Weights of a small GPT-style language model, trained from scratch on English Wikipedia.
Architecture: RMSNorm before each block, rotary positions, no biases in attention or MLP, tied embeddings.
Training: a variant of Adam for these matrices, 547M tokens, 8344 steps.
MLP neurons of a small language model. Each row is named by its layer, matrix (gate and up: input weights) and neuron, and shows model dimensions 208-303. Each number is 128 + 32 x the weight over its row's rms, rounded and kept within 0 to 255. A neuron's up and down rows have the sign that makes its largest values positive.
A block is one neuron, or neurons of one layer that tend to fire together. After each block is what it responds to, as a language model described it from the Wikipedia text at the highest values.

L12.gate140 [108 108 233 133 127 105 132 154 144 190  93 140 126  98 132 148 118 103 158 113 135 117 143 144 100 134 156 139 117 173 126 135 115 147 106 109 120 110  87  93 123  98 116 159 102 175 150 144 132  85 161  98 125 140  73 151 105 112 103 123 162 150 129 145 118 125  76  94  78 123 210 135 157 146 121 100 152  78 119 141 135 176 126 120 100 132 138 141 160 112 158 141 180  95 137 102]
L12.up140 [160 124 164 132 132 107 156  61  99 104 114 129 102  91 141 124 148 163 125 138 120 158 136 140  80 163 162 126 194 158  80 136 129 126  72 165  48 100 140 161  65  98 131 145 167 116 129  59 139 121 169 134 151 128  95 185 132 148 201 140 130 155 105 119 120 163 115 149 122 119 207 120 188 182  91 122 118 152 113 188 136 154 142 120 148 199  67 159 118  86 133  99 174 110 169  89]
Description: Completion of a predicate adjective or past participle, often its final word piece, after was/is/a/most/highly, as in highly regarded, curiously sculptured, most valuable; also possessive 's.

L12.gate15 [ 87 137 167 146 152 115 135  83 124 121 121 101 129 171 133 185 140 122 151 178 109 132 139  90  84  90  89 119 147 159 205 123  77 138 147 132 144  60 146 118  79 122  99 156 153 185  84 195  95 113 146 124 188 187 148 122 191 146 162 157 123 132 116 145 152 127 124 154 116 102 133 132 144 145 141 139 123  90 174 112 118 140  89 144  88 150 147  89 199 100 159 190 123 147 128 116]
L12.up15 [119 163 146 165  83 124 168  78 126 116 134 175 121 120 135 140 154  69 148 157 167 122 145 128  91  84 140 201 160 179  99  83 128 131  97  79  75  80  95 121  88 192 107 167  85  88  78 137 156 126 114 176 139 150 161 171 149  68 113 106  70  97 159 111 193 141 131  91 178 142 117 127 112 182 149 133  99 124 167  83 106 173  99  96  88 156 116 142 175  73  80 147 150 102 142 122]
Description: Adverbs and modifiers right after "was/is/were/has been" or a comma, before a participle or complement, e.g. originally, officially, not, widely, readily.

L6.gate102 [123 150 171 141 177  95 152 167 106 165  69 138 120 155 130  98 138 111 101 142 154 169 109  97 118 166 168 130  83 113 113 146 137 192 159 116 119 120 130  95 106 100 173  85 215 112 124 100 168 160 122 109 116 172 125 134 161 145 156 156 168 121 129 167 169  79 112  97 104 146 116 122 110 160 160 117 182 116 176 139 170 118 131 150 130 150 156 152 152 151 133 102 162 103  84  98]
L6.up102 [162 174  92 108 111  83 105 166  86  84 116 115  84 111 161 148 198 106 103 127  99 137 204 100 121 158  98 119 130  43  94  94 122 111  92 156 174 134 154 111 125 139 168 171  60  86  96 161 129 153 155 121 117 168 121 110 163 124 148  48 165  48 143 120 109  78 130 173 148 155 147 144 101  99  97 113 131 146 141 182  54 128 116 165  98  84 121 169 125  88 105 126 164 174  98 111]
L6.gate143 [115 115 124 148 124 129 156 129 170 165 137 110  86 121 108 143 145 128 140 124 109 171 123  84 149 125 117 150  68  85 172 125 167 160  65 135 125  83 111 104  68 148  75 170 129 125 119 116 174  70 146 196 153 160  92 152 127  80 132 113 136 100 128 147  97  93 110 130 161 142  82 159 191 118 139 159 115  74 163  88  87 157  89 108 125 181  67 114 126 148 138 123 157  84  94  98]
L6.up143 [144 144 111 174 144 102 124 141 131  98  96  82  77 140  74 154 128 167 123 103 160 105 100 153 104 138 110 132 135  88  89 112 143  86 111 130 122 171 177 126 148 108 144  87 157 131 120 149 183 111 118 151 159  86 138 144 103  92 162 156 154 163  82 158 115  48 125  92 201  87 127 123 143 130 123 130 121  74 140 123 178 112 112 198 101 136 133 125 122  98 194  99 180 115  57 118]
L6.gate163 [127 123 109  94 158 131  99 125  80 112 163 157  93 171 191 102  80 166 182 150 139 117  72  89  91 102 118  97 146 115 121  94 191 148 117 146 151 151 174  76 143 102 153 185 152  94 119 142 135 173 143 162  88  88 106 106 142  96 133 156 113  99 132 163 136 108  92 112 128 144 115 154 138 165  80 128 139 141 152 114 145 135  98 118  87  91 102 115  77 157  90  84 137 105 107 121]
L6.up163 [129  83  84 135  94 104 157  61 147 171 160 157 106 148  67  90 130  75 158  93 105  34 115  62 164 136 164 113 137 104  88 170 118 133 138 129 110 122  98 145  92 152 101 145 167 136  95 112 190 186 148  90 113  70 153 118 119 162 125  90 113  92 119  30 164  87 160  82 167 151 160 131 125  76 116 171 100 176 145 113 147 143 146  51 130 110  92 185 136  92 108 126 128 132 145 106]
L6.gate205 [117 133 172 107 143 140 140 121 132 107  80 116  46 154 107 111 181  74  61  35 166 134 158 148 138  95 145  86 174 121 108 134 181 112 105  82 140  75 143  96 142 130 142 130 129 134 117 148 137 107 181 171 111 165 115 146 130  93 114 162 146 135 178 141 126  97  88   7 105 142 168 143  88 143  95 162 115 162 116 146 126 110  93 131  94 132 115 125 139 157  35 105 176 117 123  99]
L6.up205 [ 89 143 185  98 120 124 147 102 109 110 111 108 157  66  97  90  89 156 125 128 137 108 123 113  95 120  84  98 172  83 110 159 159 132  74 178 191 167 195 166 143  97 108  63 130 156  88 147 166 105 172 179 101 173 140  85 149  64 149 116 174 180 142 139 132  82 136  88 153 131 104 129 101 109  93 118 154 117 112 145 124 127 120 110 169 164 105 139 162 166  96 116 153  91  76 116]
L6.gate283 [ 96 125 121 113 140 191 134 108 107 107 117  98 107  77  72 109 176 133 129 137  86 167 106  93  48 122 103 146 134 124 106 106 156 165 132  44 157 112 134 105  94 145 137 118 149  73 148  82  92 132  98 118 102 153 115 175  79 107  95 128 191  85 131  63  99 139 127 123 129 134 139 181 126  78 125 139  50 135 180 151 155 154 152 121 124 138 163 125 164  75 113 175 101 119 135 121]
L6.up283 [147  86 173 163 118 117 108  84 174 124 126 114 107 110  54  82 160 145 152  80 150 171 103 144 109 125  88 158  81 132 133 126 143 136  93 121 178 148 122 103  97 150 121 131 103  73 141  48 194 150 155 149 138 149 153 169 117  35 131 150 145  92 113 129 105 149  93  93 125 126  80 130 114 109  85 129 131  91 131 114 134 126 155 109 153 105  94 101 121 120  91  83 173 108 114 121]
L6.gate362 [143 155 174 125 185 156 101 139 147 143  82 162 109 121 122 110  62  99 123  83 176 139 143 135 117 124 119 145 160 104 142 167 117 130  89  86  87 151 179  92 158  90 180 154  93  88 133  88 202 187 102 139 101 133 182 182 149 122 135 196 185 109  93 125 126  96 102 154 156 150 156  63 105 164 146  78  62 127 118 125 141 121 149  96 116 139 133 122 109 198  44 127 142 124  93  96]
L6.up362 [132 159 136 141 160 180  96 116 143 137  79 132 107 162  58 139 153 100 102  67 175 126 196 105 137 118  62 119 180 140 110 140 107 143 139  59  98 175 202 111 158  79 146 141 143 114 126  87 147 154 135 112 113 129 150 151 157 122 117 182 112 108 121  94 135 131 125 121 131 143 179  99 119 163 112 165 113 105 135 121 135 155 113  75 131 113 147 133 134 188  96 160 119 132 173 130]
L6.gate433 [117  97 137 130 159  80  88 123 150 125 132 105 194 120 143  97 120 100 172 122 156 139 117  89 130 117 125  82 162 145 166 130 142  68 158 163 139 177  80  98 123 145 110 116 225 144 144 103 152 185  81 108 149 131 116  91 152 111 137 110  63 169 122 123 168 167 171 120 166 155 134 123 117  89 104  52 122 118 111 142 120 178 177 129 103 145 167 133 142 164 107 131 101 154 120  75]
L6.up433 [ 70 126 136  82 136 204 165 123 100 109 130  93  90 139 117 169  73 140 144 126 152 145  89 103 147 165 172 173 113 150 130 129  72  75 125 117  91 137  91 109  69 110 177 128 156  83 144 155 187 127 127 104  94 128  85  84 172 140 129 126 134 123 112 114 138 155 114  96 148 140 189 121 121 152 104  86 115  99 120 166  83 108 128 146 135 130 150 141 146  98 124  87 150 120 166 144]
L6.gate513 [ 94 143 148 163 118 125 161  83  74  77  93 111  44  89 131 159 186 160 164 125 109 198 144 173 131 194 146 109 159 123 144 144 117  85 126 156 112 172 136 199 119  88 140 154 102 181 108 156 174 154 103 144 135 127 145 152 153 126 164 173 168  74 105 130 128 125 102 132 132 108 116  83 119 142 100 131 127 122 104 144 122 103 119 161 161 135  91 112 134 161 136 128 112 136 108 114]
L6.up513 [ 88 161  83 127  84 159 138 126  98 109 115 154  95 116  97 171 113 127 144 160 118 143 152 139 130 201 121 105 135 151 120  80 125 142 174 133 130 201 158 168 106  78 132 163 143 176 155 130 187 101 126 128 141 141 112 167 164 123 138 144 101 108 153 130 147 116 149 159  95 122 134  69 154 146  94 160 122  77 103 110 170 102 123 195 105 131 111  88 185 152 153 115 134 139 148 170]
Description: Main verbs of movement, career or activity in biographical and plot narration, usually followed by a preposition, e.g. returned to, moved to, performing with, began to.

L6.gate0 [151 108 113  72 175  89 162  93 102  45 171 123 113 191 124 129  80 120 131 117 161 163 128 103 179  89  79 150 120 107 138 172 138 190 123  57 116  78 106 151 117 130  94  97 173 155 106 129  89 145  90 160  94  89 145 114  87 109 126 122 170 102 141 131  31  56 118 151 151 118 132 134  92 126  97 136 138 119 210 157 228 140 127 132 160 120 172 152 143 133 128 129 107 117 116  62]
L6.up0 [128 122  80 144 119 170 101 132 137 185 129 135 128  94  77 135 136 169  57 128 156 117  82 107  92 114 174  48 132 121 101  47 129 105 119 164  92 125 118 127 196 123 162 126  94 134 153 132 100  86 149 134  86 152  94 103 106 121 140 105 105 164 116  95 131 138 101 122 123 142 199 144  70 129 168 126 148 127 129  96 117 133 166  87 109 139  88 111 162 106 139 146 158 132 132 175]
L6.gate7 [115 103 118 161 122 161  86 142 143  72 160 138 111 154 125  81 126 147 126 165 166 116 115 135 103 145 102 187 101  92 156 101 171  90 141 120 124 131  87 154 128 136 122 156 150 168 122 110  81 128 146 125  87 158 106 131 223 176 124 165  62 123 169 140 102 146 101 145  86 152 167 128 118 118 118  87 136 163  99 104  70 152  74  97 124 104 154 130 126 113 102 103 172 142  64 141]
L6.up7 [143  77 157 132  94 134 119 169 133 121 100 118  73 154 148  75 169 113  70  92 155 105 171 156 122  70 112 131 100  70 139 145 179 115 169 120 116 119 176 102  98 142  82 153 110 138 127 112 113 132 152 153 185 137 102 115 104  85  79 173 143  71 154 123 122 123 180 186 144 140 164 142 130 133 158 123 131 154 178 111 159 189 144 115  58 144 128 158 129  94 111 181  90 158 148 132]
L6.gate35 [ 63 109 124 156 130 138 129 177 154 173 155 123  84 108  61 131 114 132 150 112 136 147 149 102 128 114 122 176  99  84 117 132 139  77 129 163 171 110 143 103 132  92 126 153 131 170 131 122  83  96 138 108 123 143  84 146  65 205 109 138 118 157 131 128 134 107 101 137 147 117  85 111  92 135 124  73  92  99 196 117 110 142  74 119  82 105 151  48 134 159 169 127 149 110 172 120]
L6.up35 [ 99 123 142 154 131 125 137 140 145 110  92 152 160 110 127  75 135 155 121 148 137 134 136 125 110 136 140 148 119 166 111 104 112 132 152 150  56 112 144 112 157  36 149  91 111 151  89 116 124  79 158 144 170  82 161 156 148 200 127 134 170 158 155 160 119 156 145 116  86 109 135 100 163 158 118 124 164 115 122 116 134 123  64 183  69 153  89 103 166 138  81 109  69  30 149  98]
L6.gate101 [175  84 118  98 153  79 131 106 157 163 140 164 137 153 108 146  90  70 152  79 122  95 125  84 178 122 141 168 116 196 168 160 173 124 163  74 107 138 108  83  71 140  78 135 145 160 169 108 163 158 113 126 158 109 142 129 134 134  98 159  92  93 144 134 127 130 107  94 144  32 174 129 100 166 111 145 152 162 124 138 130 157 114 138 157 147 122 113 173 107 216 145 160 129 120 169]
L6.up101 [167 168  90 174 103  98 140 105  78 214 111 131 175 154 152 125 152 103 156 121 108 128 157  95  78 119 127 111 166  79 107 145  95  73 128 127 116 119 154 106 104  99 129 114 137  77 126 214 117 123 110 146 106 121  82  63 105  77 145 133 174 167 110 103 134 157  99  52 174 102 180 158 161 126 120 157 112  11 150 104 117 109  67  85 148 171 163 109 128 136 133 138 136 136 143  78]
L6.gate130 [124 152 114 105 150  78 108 156 143 163 106 116  86 129 127 142  55  46 131 105 124  92 170 154 128 155 101 138  95 112 157 145 151 154 139  75 137  69 140 147 137 141  52 115 112 129 171 136 112 161  81 127 160 133  98 139 112 130 111  94  90 106 133 101 126  52  59  70 108 123  87 117 139 157 138 102 132 137 195 143 147  86 120  69  93 120 109  91 128  96  88 137 164  75 106 131]
L6.up130 [ 67 119 167 103  96 132 148 142 132 122 116 120 133 136 170 114 158 109 173 156 157 111 132  99 133 161  67 189  97 161  90 184 129 169 175 133 130 144  98  92  79  96  93 133 121 178 120  70 112 131 127 178 171 157 116 164 156 147 133  75 150  70 110  39 141 108 136 128 149 104 161 156 155 126 142 129  73 112 154 122 101 175  80 182 142 128 164 161 145 135 140 158 120  87 120 103]
L6.gate229 [176 137  96  87 100  66 115 114  75 138 112 151  97 132 120 123  83 156 121 112 167 111 155  63 118 158 142 163 146 180  82 119 121 118 102  99 150  90  93 204 140 144  90 143  75 132 102 136 163 130 126 151 145 101 121 130  80 133 120 116 106 138 114 120 160  60 115  87 134 119 109 134 175 152 144  94  72 136 145  96  99 119 146 209 156 142  93 148  96 110 125 115  72 156  89 132]
L6.up229 [168 104 154 117  98 114 153  88 123 125 137 111 126  33 128  73 103 138 153  81 147 104 111 113  73 126 132 144  73 154 140 170 126 119  87 115 110  75 114 101 141  88  91 123 182 110 138 190  98 129  73 123 157 192  98 184 186 128 112 150 140 168 159  21  86 145 148 147 112 129 105 129 131 117 153 181 110 136 138 131 114 153  76 110  85 179 130  76 122 103 134 167  74 171 122 169]
L6.gate243 [140 115 163 129 143 111 101 118 117 123  76  76 146 129  90  94 149 121 187 115 143 176 165 151 164 156 130 204 151 149 148 102 142 154 143  96 132  28 193 135 143 163 150 109 121 105  91 128 151 164 142 154  97 174 115 132 227 139 143 165 133 151 163 127 152  81 111 103 123 140 156  97 165 134  96 104 114 152 202 135 172 137 124 151 126  76 160  48 122 165 126 138 112 166  64  97]
L6.up243 [151 144  93 172 105 106 152 133 101 136 150  98 175 127 140 154 165 143 113  82 150 160 116 139 139 168 143 148 157 147 131 120  79 160 120 141 178  79 129 103  91 162 160 170 144 160 116 117 128 135 145 111 160 111 167 101 177 102 103 136 154  99  99 161 183  86 121  78 146  81 109 131 112 122  91 116 103  64 144 130 167 157 116  97 114 106 107 166 115  83 148 158  93 138  78 152]
L6.gate615 [ 88 130 134 156 124 100 160 164 120 152 167 138 161 160  94 111 126 133 162 103 191 186 113 163 149 126 108 118  83 138 181  43 116 136 114 166 174 129 133 130 146  70 118 206 149 161 101 130 159 132 170 136 130 189 147 134 156 125 125 192  93 102 140 123 135  82  95 125 102 164  96 181  96  84 122 123 111 114 181 123 155 132  73 100 157 142 131 141  94 109 134 162 160  95 117 147]
L6.up615 [162 135 109 116 126 108 132 160 191 180 134 196 185 190 108 120 159 143 101 146 141 137 109 166 139 141  73 103 112 156 195 168 115 102 167 136 155 112  65 117 163 151  92 137 145 138 160  84  94 138 109 115 140 136 150 167 126 133 156 100 103 155 133 102 129  83 117 109  96 124  93 166 172  75 204 174  88  91 119 135 160 100 123 132 158 126 122 149 145  79 208 137 183 136 130 166]
Description: Adverbs and -ly suffixes mid-sentence in narrative or descriptive prose (too, again, allegedly, unusually), plus nouns like public and government after the.

L13.gate42 [ 75 148 113 146  98  94 122  67  94 107 165 113 126 151 131 108 165 182 160  99 180 170 128 134 123 182 139 135 134 177 119 104 138 147 168 172 143 105 197 120 109 165  72 147 167 155 126 126 158 174 147 145 174 131 216 169 114 136 181 183 148 133 144 141 153  97 120 184 148 127  96 137 169 166  78 115 131 139 106 149 102 112  89  80 123  99 120  97 126 125 116 145  83 171 104  89]
L13.up42 [133  94 151 120 130 162 133 142 139 159 183 166 175  83 127 133 112 159 160 125 161 122 112 149 104  85 130 118 100 150 120 113 134  94 124 130 142  64 121  73 114 147  58 164 144 121 122 140 177  87 208 209 166 182 149 129 122 101 110 140 199 121 179 129 141 147  96 105 113  66 129 142  89  60 213 150  94  63  75 129  89 154 121 110 106  99 184  93 161 129 135 159 154 161 141 132]
L13.gate210 [208  95 179 120 100  92  69  99 113  84 125  90  99 184 178 142 154 122 114  71 101 138 111  79 158 150 147 128 152 148 105 129 101 110  71 130 103  77 130 135 111 136  87 137 136 152 123 165 185 107  94  98 150 137 155  83 107 116 128 117 105  95  72 122 170 106  83 134 122 117  99 162 179 141  78  98  55  98 164 131 111 146 116 114 125  79 165 108 169 159 117  68 114 127 113 155]
L13.up210 [109 129 213 174 105 118 176 158  97 133 132 146 152 107 129 156 180 100 102 146 208 152 162 149 103 148  95 155  85 176  93 196 138 144 112 147 117 120  89 125  63 111 168 166  90 168 140  96 145 117 132 158 107 162  52 106 171 123 128 107 138 163  82 101 141 139  52 117 156 115 190 121 163 116 165 143 123 111 144 118 129 152 126  99 109 115 103 111 142 127 160 158 244  68 114  94]
L13.gate274 [115 155 142 119 127 170 175 133  99 133 159 102 120 190 125 148 130 125 172 104 166 136 122 141  82 159 113 102  97 136 144 118 140 121 140 121 163 132 175 142 141 105 145  66 111 177  87 113 157 107  67 148 173 167 167  85 106 144 130 229 121 161 181 156 120  74 149 178 137 131 169  74  69 133 144 119 105  93 102 116 154 171  51 119 124 127  77  98 147 146 163 155 140 104  76 109]
L13.up274 [ 72 105 168 132 120 121 124 152  88 143 110 123  73 175 156 151 127  88  51 109  75 144  97  37 128 117 170 165 117 117  72 158 132  29 136  89 146 126 154  96 107  97 143 162 198 151 110 146 125 123 175 138 127 156 125  80 112 118 160 146  98 146 176  77 131 115  87 121 130 162 135 179 111 112 119 111 137 129  87  60 101 131  90 132 131 136 125 154  94 109 119 134 123  76 148 109]
L13.gate349 [154 133 132 117 134 139  32 116 105  98 143 185  77 124 179 104 160 126 116 163 103 135 134 198 146 123 187 169 122  81 139 209 154 161 128 128 157 146 110 126  97 156 146 171 125 172 114  81 110 117 160  67  88 131 163  76 121 182 121 154  93 133 109 128 160 101 175 128 153 131 101 115 123 178 149 172  60 155 141 110 114 103 100 126 142  87 133 114 153 122  94 178  70 111 202 105]
L13.up349 [145 161 116 151 121 122 132  59 176  46 163 103 123 180 139 110 115 146 100  71 138 110 165 147 124 118 105  74 150 105 122  95 140 163  88 131  88 150 151 113 104 107 146  92 182 130 154 192 151 151 119  73 154  87 103 112 160 125 147 127  75 153 106 160 154 148  71 100 159 127  69 191 132 183 103 123 101  71  75 115 133 190 122 176 113 133 108 145 123  78 138 106 106  67 182  92]
L13.gate380 [151 140 181 141 108 139 137  73 134 112 125  94 121 165  50 148 136 119 125 117 103 151 147 137 143 176 138  99 198 150 141 150 147 149 133 130 122  97 185 112 111  61 132 177 159 160  89  65 176 137 108 112 107 124 164 122  88 166 109 162  79 177 172 168 163 160 115  63 108 102 120 111 127 163  98 116 156 153 135 156 171 125  79 168 138 113 112 127  69 159 168 149  81 112 148  82]
L13.up380 [207 116 145 146 162 124 110 163 104 115 132 118 126 174 147 162 135 145 119 123 153 159 105 129 142 171 164  76 145 156 185 113 109 164 127  61 163 114 150 120 138 144 100 122 128 146 100 135 152 134 172  97 121 106 123 123  70  92 119 121 112 163 158 189 144 145 130  97 162 122 150 142 103 102 103 143 146 102 125 142 159 156 145 147 177 160 127 132 100 183 168 187  94  96 130 104]
L13.gate387 [110 132 126 121 122 138 132 126  89 105 123  92 122 175 147 113 169 144 160  80 122 117  39  75 120 110 123  83 204 165 114 122 168  97 119  75 166 104 105 119 169  61 150 186 163 170  80 104 156 140 158  57 140 108 137 115 137 129 141 133  78 178 136 114 130 158 117 111 154 161 128 134 144 173  87 131 167 169 132 136 156 104 108 105 115 127 124 125 119 108 142 151 134 119 179 141]
L13.up387 [136 129 197 154 139 146 173 107  95 125 152 159  98 113 107  99  94  84 100 131 178 169  90 162 116 128 123 152  90 141 110 186 152 109 151 143  72 102 123 160 108  95 144 132 133  94 112 138  91 148  55 153 188 188 128 141 138 124 165 171 141  96 109 150 163 110 116 112  92  78 135 149 144 129 128 146  97 100 108 112 127 104 131 116 150 102 124 138 142 158 106 118  99 114 112 125]
L13.gate420 [139  98 159 100 101 116 105 177 117 173 157  48 180  87  54 160 132 112 140 183 174 168 145 144 149 222  80  92  78 112 112 137 105 108 118  96 109 121 154 109  77  77 133  91 137  65  89 118 104 111 116 116 169 159 113 178 171  79 132 101 187 154 102 117 146 135 152 203 110  97 186 121 129 142 130 102 134  41  95  95 153 115  51  95 156 165 104 135 165  90  98 135 134 117 141 121]
L13.up420 [139 106 155 124 186 173  68 120 150  89 137 144 123 185 118  89 125 167 109 106 176 156  93 154 119 123 119  85 134 118 112 108 101 112 159  81  88 181 158 107 117  83 125 130  87 142 114 101 127 142 142 100 103 194 184 127 151 179 133  70 101 173 165 178 159 173 100 133 139 142 214 129 141 147  97 214 158  75 123  73  91 171  92 125 117  97 119 146 119 148 195 107 108  93 144 174]
L13.gate530 [152 115 145  80  82 123 187 109 165 150 163 104 179 143  91 143 150 168  97 103 158 107  49 126 111 109  77 180  91 105 162 161 123 163 101 116 180 105 135 118 100 118 115 153 169 132 110 108 104  80  99  76  97 159  64  98 156  95 158 153  98 166 160  96 136 116 101 165 111 187 152 109 140  94 139 114 201 162 174 105 150 119 146 161 105  96  72 145 118 137 130 168 158 119 146 143]
L13.up530 [ 99  84 139 130 117 158  97 154  90 135 138 141  57  72 102 126 168 146 101 143 125 124  78 171 161  60 110 135 219 133 142 146 107 128 104 114 176 151 149 131 168 153  97 159 182 156 207  87 102 123 159 126  66 175 105 102 137 175 136 138 127 221  87 158 164 176 110 100 116 114 158  44 136 125 136 136 138 107 170 161 193 122 153 124  60 131  72 152 140  89 144 196 112 137 199  88]
Description: Intensifying or degree adverbs and modifiers placed before an adjective or quantity, such as very, quite, widely, most, narrow, and -ably/-ily endings, in descriptive prose.

L13.gate11 [122 107 187 142  82 139 166 152 142 153 126 146 162 122 151 126 131 147 198 132 147 167 131 127  96 126 136 139 170 126 148  67 115  96  52 109  65  88 141 108 107  87  87 120 157 130  68  97 155  81 192 167 178 152  81  99 220 116 184 117 175  95 118 184 148 129 123 140  93 130  69  88 150 141 105 110 130  98 142 133 120 149 124 147 136  81 138  88 125  84 117  97 134  89  49  77]
L13.up11 [115  92 108 150  92 176 141 121 160 145 111  99  97 141  88 137  92 136 121  80 185 113 128 165 179 119 123 163 169 125 108  59 206 128 108 100 104  94 153 138  70 106 131 114 145 113 102 132 145 102 185 190 164 180  86 132 106 100 127 105 141 127 148 122 121 170 102  99 106 112 130 178 163  87 104 175  96 128 154 110 121 148 121  94 103 128  92 164  99  94 123 118 122 144  91 109]
L13.gate261 [ 88  84 175 119 141 150 126 111 138 106 111 115 114 121 155 119 112 142 158 112 107 160 158 106  43 195  87 147 187 166  92 131 162  86  71 118  89  92 179 121  96  89 131 149 151 179 157 124 143 117 136 153 145 173 104 100 142 169 173  95 139 122 171 136 143  81 107 136 111 108 123  83 134 186  92 105 171 137 144 136  76 170 123 122 164  85 115 130 110  98 151  93 122  83 127 113]
L13.up261 [110 106 185 112 119 132 155 121 208 119 111 120 187 117 127 127  95 144 137 152 129 118 118 114  52 135 100  91 103 151 121 124 100  72  88 126 122  98 166  88 101 142  77 122 195 157 103 138 133 115 194 126 128 188 106 113 158 108 135 158 129 139 202 162 156 145 124 168 128 136  97 127 150  87 123 112 136  85 109 115  98 138 114  97  93 117 178 113 175 120 129 186 142 135 170  89]
L13.gate353 [125 121 137 116 106 133  90  59 104  88 115 120 103 100  93 114 121 158 157 150  65 194 131 128 104 147  53 176 109  77  85 144 156 162  75 117 147 153 128  97 126 154 186 106 135 193 122  75 143 149 103 148 102 119 179 127 162 177 151 105 132  64 100 100 144 150 154 196 121 138 149  83 156 147 139  68 103 132 138 158  93 176 124 167 157 156 181 115  65 147  80 139  52  65 117  97]
L13.up353 [108 142 153 127 137 134  87 149 125 136 136 116 186  65 108 150 124 124 160 153 126 155 140 116  97 133  76  98 101 100  84 158 125 108 131 127 124  87 110 131  94  93 121 133  98  93 138  75 169  99 109 112 159 144 137 122  94 117 149 115 170 123 105 108 173 167 116 178  99 111 125 149 111 138  96  71 129 110 149 119 142 112  99 169 114 137 159 146 162 150 188 132 162 100 126 179]
L13.gate358 [116  99 148  97 105 145 127 118  96 121 115  70  64 177 126 146 136 155 119  68 111  99  99 129 152 115 110 192 156 191 117  86 126 144 159 121 133  79 141 135  90 179 124 100 129 126 157  67 138  99 186 125 161 114  78  97 108 192 123 160 131 123 160 129 123 155 123 114 102 129 110 111 134 115 105 139 135 147 156 113 150 114 104  72  65 114 102 167 181 146 104 181 147 113 112 152]
L13.up358 [ 40 119 169 111 126 175 151 144 112 136  94 103 109 163 143 105 174 105 146 131  83 175 134  86 139  67  54 111 152  95 139  89 143  77 137 151 128  20 175  88 170 112 144 151 134  95  57 113 133 133 132 155 140 151 143 154 153 109  90 179 156 121 127 150 139 116 158 133  82 161 201 100 143  80 145 156 123 136 112 142 138 120  54 193 164  87 147 148 121 107 131 116 134  91  86 116]
L13.gate382 [102 134 194 157 157 135 161  95 131 146 172 112 122  50 139 140 130 129 102 150 142 140 105  86 133 126 207 143  95 122 124 173 103  94 125 141 112 111 160  83 186  71 102 160 155 140 143 143 133  80 180  61  98 174 147 172 154  97 163 113 130 156 104 120  95  90  92  98 172  98 126  98 146 131 140  97 136 126 155 108 110 136 118 154 113 119 125  74 143 114 109 152 138  97 160  82]
L13.up382 [ 83 113 198 123 119 134 114 105  61 113 109  85 111 117 155 140 108 103 129 151 126 142 117 161 174 154 124 129 146 101 160 130 193 156 127 156  58  91 146 100 180 103 184 123 117 143 129 176 117 154 153 127  99 134 125 156 163  88 112 149 124 148 130 127 129 118  97  38  88 169 220 138 201  92 135 116 138 108 142 176 126 173 107  73 121  86  79 142 135 150 167 124 160  40  95 134]
L13.gate408 [125  84 216 169 119  82 137 113 124  97 109  70 120 139 121 146 127 100 154 146 103 139 163 136 100 140 128 149 116 127 141 132 146 163 138 136 105 108 131 129  87  85 197 153 137 127 144 149 189 105 149  89 116 152 172 144 156 126 144  91 125 123 142 110  91 169  71  73 136  94 119 100 131 149  94  84 105 124 123 188 101 155 147 121 115  82  85 178  37 130 144 117 149 128 144 126]
L13.up408 [146 170 214 124 154 107 192 140 172 148 134  36  53 142 156 142 173 171  95 111  57 168 113 151 133 137  94 144  81 142 146 137 164 141 174  79 156 135 184  76  98  72 130 105 132 135 108 119 163 103 116 147 108 163 168 108 124 109 180 142  76  74  65 161 136 119 133 107 156  83 145 132 174 108 188  83 130 103 111 119  85 124 145 137 139 201 132 138  82 163 152 150 143 150 134 102]
L13.gate624 [132 130 159 140 154 114 143 102 158 139 128 135 144 159 124 180 140 138 176  89 143 108 120 106 156 155  98 162 152 183 102 122 136 148 180 104 176 143 189 148 111 153 115 106 169 113 116 185 155 169 100 159 130 174 149 130 143 128 130 160 129 130 135 142 149  70  63 150  85 175 123 151 157 113 128 137 135 155  85 118 126 151 109  80 135  78 105 101  90 136 130 157 187 125 116  94]
L13.up624 [ 96 122 189 115 168 169 159 187 135 184 158 104 150 123  97 106 119 157 183 129 153  97  82  86 164 102  90 151 133 156 149 144 149  86 140 147 120 142 121 104 128 129 142 155 165 146 117 157 135 156 172 132 155 158  99 202 124  81 132 169 196 179 158 115 107 129 100 158 116 196 163 112 100 114 167 127 166 141 100 169 126 160 143  88 120 118  70 168  97 100 124 155  87  98 127  63]
L13.gate632 [150 138 181  81 133 137 143 160 130 103 164 148 141 185 135 105  84 117 173 196 167 149 113 155 152 127 102 128 122  85 147 191 114 129 132 146 138 142 110 138 134  94  99 103 145 152 137 147 151 100 127  98 110 170 174 160  85  68 124 122 111 111 135 195 124 181 154 181 162 189 158 151 143 124 113 137 165 165  74 136 136 113 135 172 134  61 146 103 165 147 180 108 134 106 117 128]
L13.up632 [ 87 109 151 152 149 142 162 143 127 101 104 154 155  73 131 160 112 151 121 122 122  72 127 158 112 116 103 133  93 177 155 127 130 140 141 121 123 110 126 121 211  78 144  87 136 112  55 138 135 104 180  90  93 162 122 156 125  94 155 130  82 102 142 136 116 113 127  69 160 178 155 129 154 141 102  52 173  88 157 196 141 139 140  93 144 128 119 158  62 168 130 150 156 118 156  67]
Description: Past participles or adjectives right after was, is, were, be (e.g. confirmed, replaced, frustrated), plus opening words of titles in lists, such as The.